{
  "n_kv_head": 1,
  "head_dim": 32,
  "d_mlp": 448,
  "vocab_size": 8192,
  "activation": "swiglu",
  "norm": "layernorm",
  "norm_place": "pre",
  "bias": "none",
  "parallel_block": false,
  "init_std_qkv": 0.0305,
  "warmup_steps": 314,
  "decay_shape": "linear",
  "batch_tokens": 32768,
  "seq_len": 256
}
MLP neurons of a small language model. Each row is named by its layer, matrix (gate and up: input weights) and neuron, and shows model dimensions 96-159. Each number is 128 + 32 x the weight over its row's rms, rounded and kept within 0 to 255. A neuron's up and down rows have the sign that makes its largest values positive.
After each neuron's rows, "fires on" lists the tokens most often at its 100 highest values on Wikipedia text that the model never trained on.

L8.gate180 [117 117 153 114 132  83 145 125 122 154 144 168 151 111 143  73 132 113 133 102 166 190  77  83  95 159 120 111 112 115 184 110 139 110 124 118 133  82 145 103 139 113 147 137 181 151 108 178  94  72 110 134 150  83  90  79 124 137  88 136 190 163 165 111]
L8.up180 [158  78 145 119  67 176  78 169 126  97 149 107 130 114 172 126 173 167 122 122 171 133 160 120 131 106 127 122 106 150 134 158 140 173 154 122  55 117 102  92 167 106 123 130 176  70 123 168 107 169 161 168 160 128 190 128 176 110  77 119  93 121 127 105]
fires on: "\n", "ex", "from ", "\n\n", "at "

L10.gate89 [154 163 105  78  87 169 140  89  94 125 130 166 154 117 136  97 151  59 164 119 146 110 109  77 142 132  87 171 167  95 127 140 122 121 134 120 176 166 131 166 150 133 106 175 103 143 122 145 153  96 122 116 120 141  75 151 124 106  87 137  94 157 126  56]
L10.up89 [142 147  73 147 114 173 121 152  88 117 152 151 203 182 120 110 144  96 189 145 124 114 107 108 140 139 150 126 175 127 131 138 114 150 178 122 139  83 140 141 119 147  78 197 108 111 161 161 132 118 144 140 129 106  55 121 152 141  83 186  69 110 126 119]
fires on: "mo", "Mo", "Lo", "No", "o", "no"

L11.gate65 [105 135 114 134 142 118 142 125 123 188 109 118 140 112 148 184 132 116 145 115 145  88  46 108 102 135 154 175 114 153 167 142 167 146 137 122  89  66 130 152 101 101 103 170 136  97 136 132 126  93 119  94  54 105 136  81 145 136 132 146 111 149 211 125]
L11.up65 [122 157 135 155 104 115 128 120 145 154  77 112 123 131  75 154  74 107 162  99 122  60  74 116 107  81 190 138 132 168 155 199 140 126 175 115 145 115  96 124 102 163  96 137 127 166 174 129  88  86 120  95 136 178 148 154 112 161 116 177 124  97 128 102]
fires on: "and ", "'", "emp", "amp", "League ", "Sh"

L2.gate266 [135 127 192 126 149 108 185 115 105 179 131 149 163  71 130 109 138 104 174 102  69  91 163  85 136 194 181 100 138 125  94 170 152 136 147 179 120 163  80 102  86 122  83 137  86 147 176 143 119 143  94 170  91  83 109  99 120 176 145 131 131 101 176  68]
L2.up266 [155 122 100  92 105 180 174 138 108  96 106 206 104 106  93 148 147 114 204  88 136  79 127 195 155 158 113 129 122 121 178 143 151 140  97 135  43 159 109 123 134 106 125 113 185 128 150 134 127 118 130 145  47 146  51 135 119 133  98 201 110 133 142  80]
fires on: ", ", "|---|---|---|---", "They ", "The ", "financial ", "ing "

L8.gate277 [103 101 153  91 173 129 110 107 129 166 146 141 157 117  77 101 143  57 154 136 160 122 140 140 144 148 123 129 172 181 131 108 129 172 141 137  62 119 124 129 183 113 131 184 156  86 123 147 176 136 117 184 150  50 101 117  78 174 115 148 102 145 135 118]
L8.up277 [147 103  71 122 134 149 107 172 134 112 175  73 214 143 123  94  69  95 136 142 151 120 154 140 147 137 158  88 150 112 160 117  87 145 165 116 134  93 113 136 143  86 119 156 114 127 143 250 167 135 117 124 171 116  86  89 110 182 142 134  88 159  89 107]
fires on: "o", "Ro", "Lo", "Ko", "Do"

L10.gate242 [190 114  96 141 134 115 122 178 139 155 123 110 148 115 146 120 126  98 103 162 157 141  88 101 155 123 133 105 135 194 158 111 214  93 111 126 127 138 127 165 126 130 167 145 145 159 120 121 100  44  95 155 144  83  98  92 112 123 139 175 173  94 188 169]
L10.up242 [194 129 162 101 143 103 152 145 143 139 147  99 143 132 137 148 128 136 133 105  92 179 151 154 231 124 143 112 122 129 143 154 138 175 139 120  72 124 150 137 139 144 118 133 173 181 150 141 142 113 142 101 166 178 114 167 125  76 111 105 123 147  86 134]
fires on: "\n\n", "\n"

L3.gate371 [145 116 144  83 155 141 117  64  53 151  98 140 166 130 125 145 126 156 222 150 140 132 102 126 169 123 157 153 182 177 105 117  90 108 159 135 130 188 113 143 183 111 128  75 133 146 110 189 156  95 131 120 140  90 136 128  87 145 125 145 111  79 125 144]
L3.up371 [124  99  71 116 116  57 100 131 116  99 182 157 118  97 181 112 109 108 151 226 134  98 117  72 153 114 144 147  76 117  73  95 119 155 114 156  93 151  86 149 128 108 162 121 126 137 113 141 107 123 127 120 204 101 132 121  91  93 179 148 173  74 189 146]
fires on: "over ", "up ", "down ", "ed ", "back ", "off "

L10.gate1 [188 174  99 134 128 127 125 165 137 101 130 126  99 119  75 133 104  73 145 144 180 123 109 142 105 123  99 121 151  92  98  65 169  82  98 137 117 107 128  86 141  95 117 147 111 143 150  92 135  73 109 159 151  55 109 164 108 113 110 137 187 111 173 135]
L10.up1 [187 121 114 116 139 129  92 133 132 138 171 117  94  93 119 211 188 191 127 126 112 168 147 168 111  91 134  71  84 125 136 131 115 109  70 137 104 131 124 183 123  90  71 155 185 141  70  76 132 128  71 102 120 108 104 152 111 139 144  66 125 135 123 119]
fires on: "\n\n", "|", "St", "==", "There "

L11.gate101 [136 129 220  74 127  77 142 137 114 108 112 202 183 108 112 168 163 123 137 179 135 111 169  95 128 164 110 179 178 160 156 104 123  69 117  64 181 172 102 151 186  91  96 113 149 101 143 164 129 139 110 124 154 142 183 115 113 154  84 175 130 107  80 101]
L11.up101 [150 123  44 116 118 164 185 115  98  65 170 143 133 119 139  86 165 132 149 156 119 165 128 142 134 150  82  68 117  88  88 122 147 169 106  90  83 101 120  93 165 148 144 120 149 117 129 131 139 151 125 136  99 106 175 138 174 101 120 111  89  87 125 149]
fires on: "he ", "I ", "she ", "we ", "You ", "We "

L2.gate236 [189 111 117 128 126  81 181 178 129 138 110  91 131 117 179 124 132 113 119 177  99 146 202 136  85 157 126 144 150 133 173  98  61 119  94 137 136 149 113 113 166 131 140  80 140 155 139  92 172 126  62  96 127 169 144 102 144 109 129 178 108  97  76 114]
L2.up236 [147 163 114 160  96 152 171 132 129 102  85 147 117 134 126 131 154  74 145 144 123 118 180  81  82 113  96  73 141  77 184 165 120 139  98  86 125  90 171 165 139 197 170 109 140 152 133 140 136 144 116  76 112 160 122 122 118 108 199  90  99 107  85 123]
fires on: "°", "I ", "we ", "ve "

L5.gate148 [156 160 123 146 153 167 118  91 106 150  87 133 121 167  91 163 128 136 158  85  87  79 145  75 137 145 129  75 154 109 126 102 101 157 136 114 132 132 161 186 103  98 102 120 131 129 158 120 185 112  79  78  69 118 105  88  94  80 106 141  47 106 100 119]
L5.up148 [145 105 110 158 136 211  78 138 184 186 137  69 153 139 148 105 220 187  84 149  86  99 153 114 142 117 111 144 106 115 105 112 159 142 183 137 137 155  88 100 129 177  97 108 158  68 179 123 131 134 138  92  64 101 116 170 168 121 119 100 133 152 126 126]
fires on: "'", "k", "n", "g", "i"

L10.gate390 [186 140 126 139 109 116 128  83 136 107 115 109  94 126 103 124 118 110  67  59 105  86 104  94 110 119 144 125 121 130 163 128 216 150 104 118 106 149 133 133 110 130 170 135 166 144 170 101 164 104  72 137 142  81 121 113 123 197 121  66 125  97 121 141]
L10.up390 [126 112  98 106 167 128 105 178 178 159  80 129 170 106 170  73 147 159 188 158  87 108  71  83 105 117 121 102 108  69 137 151 165 116 110 126 139  94 126 141 175 149 107 163 142  93  91 100 151 153  92 111 107 162 147 132 152 131 163 140 142 103 113 181]
fires on: "(", "| "

L2.gate417 [ 74 141 166 157 195  69 117 158 137 170 125 178 124 128 112 130 161 106  99  94 143 123 148 101  97 127 126 109 101 152 116  93 141  63 148 164 105 140 113 166 178  75 198  43 148 124 106  74 145 106 118 171 129 161 126 137 119 128  82 115 123 154 181 166]
L2.up417 [ 68 166 149 156 169 155 117 131 137 154  67 125 195 141 114 130 134 126 101 101 155 138 162 182 129 132 100 165 122 185 110  60 127  73 159 174 111 123 184 162  90  86 168 108 146 157 164  97  93 152 118 132 104 160 158  99 189 163 108  77 120 140 118 124]
fires on: "on", "or", "ens", "en", "em"

L7.gate275 [159 181 108 107 108 189 141 120 156 184  66 151 170  82 101 166  95 126 127  77 112 103  83  97  95 157 139 129 117  82 189 155 154 155 146 112 133 102 118 130 119  96 107 144 161  37 201 113 121 146 103 118  71 217  69  93 129 131 100 125 118 103 105 145]
L7.up275 [176 129 111  54 152 141  87 166 150 184 150  85 163  91 140 123  95 126 156  34 150  83 104 165 153 102 150 126 107 173 111 175 128 123 136 146 128 106 101 106  71 177  99  89 130 136  97 148 128 106 123 123 104 136 135 111 137  99  85 155  91 147 124 145]
fires on: "'", "inc"

L2.gate11 [184  41 199 153 183 135 191 129 138 126 102 166  66 143 170 161 159 130 136 139 108  93 151 102 144 159 101 106 153  84 131 107 180 182 140 120  44 171  96 120 115 117  94  71 127 101 165 123 175 105  90  81 117  97 182 110  88 134  56 166 152  94 133 120]
L2.up11 [147 124 160 136 114 112 152 126 134 119 145 177  99 143  75 116 131 100 166  46 114  83 144 147 152 101 105 135 125 114 181 130 171 140  68 132 153 127 163  91 168  97 115 132 140 141 136  95 145 124 148 102 156 106 112 134 137  90  97 141 133 118  96  92]
fires on: ", "

L11.gate156 [133 112 148  91 191 166 166 152 103 152  92 182 109 140 115  79 133 117 109  74 198 111 101 140 136 133 115 147 119 111 162 131 133 128  88 175 111 169  81 120  78 114 193 151  96 205 128 137 103  95  70  91  99 146 145  88 130 183 158 104 148 154 148 156]
L11.up156 [145  75 106  64 178 153 128 135 113 140  97  98  26  76 157  43 144 197 204 137 102 137  88 105  98 125 112 131 122 107 119  97 184 177 133 116 153 134 128 137  83  80 128 117 176 102 193  79 126 134 133 119 117 107 138 137 131 115 149 178 183  99 149 136]
fires on: "| ", "."

L10.gate113 [160 101 135 162 146  84 175 160  98 140 130  89 104 112 132 129 112 111 158 106 102 144  89 102 142 166  82  86 198 178 147 114 123 124 141  82  92  92  81 120 124 105 113 152 102 154 131 124 131  82 130 133 145  70 155 114 112 122 163 116 139 118 162 187]
L10.up113 [104 121 153 152  95  63 137 175 149 141 163 156  78 113 156 135 111 107 104  87 115 109  79  64 155 115  99 111 133 117 126 136 123 112 186  78  87 111  88 129 143 185 130 172 102 120 192 120  94 112  82 132 171 192 160 125 133 119 145 122 120 109  98 156]
fires on: "| ", "\n\n", "; ", "pl", "the ", ", "

L10.gate188 [177 135 215 143 157 117 147  75 105  83 159 116 187  99 133 113  88 175 161  70 123 144 146 120 145 169  82 105 101 176 186 110 146 167  68 147 117 143 163 139 130  91 107 183 148 142 158 141 188  94 108 178 111 175 120 113 142 111 142 188 153 116 151  92]
L10.up188 [115 155 123 171 178  98 129 117 180 158 118 142 107 141 112  49 167 133 151 157 154 162  55 172 139 129  75 104 125 135 147 174 120 157 124 116 139 164 123 148 145 119  80 171  84  76  92 140 179 162  79 160 142 178 108 129  75 120 155 143 153  92 124  98]
fires on: "-", "==", "(", "'", "\n\n"

L3.gate305 [148 202 155 138  97 156 103 148 164 162 163 131 106  77 125 153 150 144  96 118 109 132 109 114  95 133 155 112  72  80 176 172 111 147 149 143 128 117  52 144 220 148 139 110 108 129 125 139 107 153 118 135 120 117 109 110 114  64 106  60 116 109 112  93]
L3.up305 [149 106 149 156 130 151 132 109 127  84 137 104 120 120 134 118 151 124 136  17 132 172 109 131 153 144 163 133  88 128  63 132  57  74 156  90  83 101 155  96 123 131 131  42  98 159  61 123  94 101 136 109 138 102 143 136 140 129  71 148  91 158 103  93]
fires on: "s", "ia", "ces", "'", "al", "cul"

L10.gate317 [147  69 127 172 138  79  79 107 118 163 113 153  97 131 103 107 159  52  99 172 151 116 166 129 141 131 186 109 133 128 119 156 175  83  98 171 126  67 143  94 137 124 159 149 149  80 146 139 152 111 122 102 164  56 115  97 128 155 166 124 150 153 110  94]
L10.up317 [ 99 119 167  91 132 124 165 106 136 131  86 130  56 131 153  35 104  47 103 163  76  89 140  84  67 141 128 107 100 114 138 132 161 103 116 112 109 102 115 105 156 107 159  64 141  64 180 128 144 164 138 139 108 177 166 135 157 103 136 175 151 158  66 151]
fires on: "| ", "W", "et "

L3.gate44 [126 168 155 146 201 137 105 156 130 153 160 176 148 126 138 145 128 135 164 126 121  88 132 188 138 144 145 169 132 131 145 142 158  29 181 143 109 146 147  50 166 102 174 105 167  92  82  80 142  94 122 159 180 147 151 125  74 186 142 147  82 123 167  87]
L3.up44 [113 127 144 155 215 197  93 174 114 166 144 115 207 180 201 172 168 155 151 152 164 110  95 163 106 123  86 174 104 140 139  96  89  87 154 146 150  90 131 101 102 143 117 109  55 102 156 133 142 112 145  69 208 118 132 183 127 106 120 110  75  93 158 162]
fires on: ":", "on", "ing", "-", "er", "or"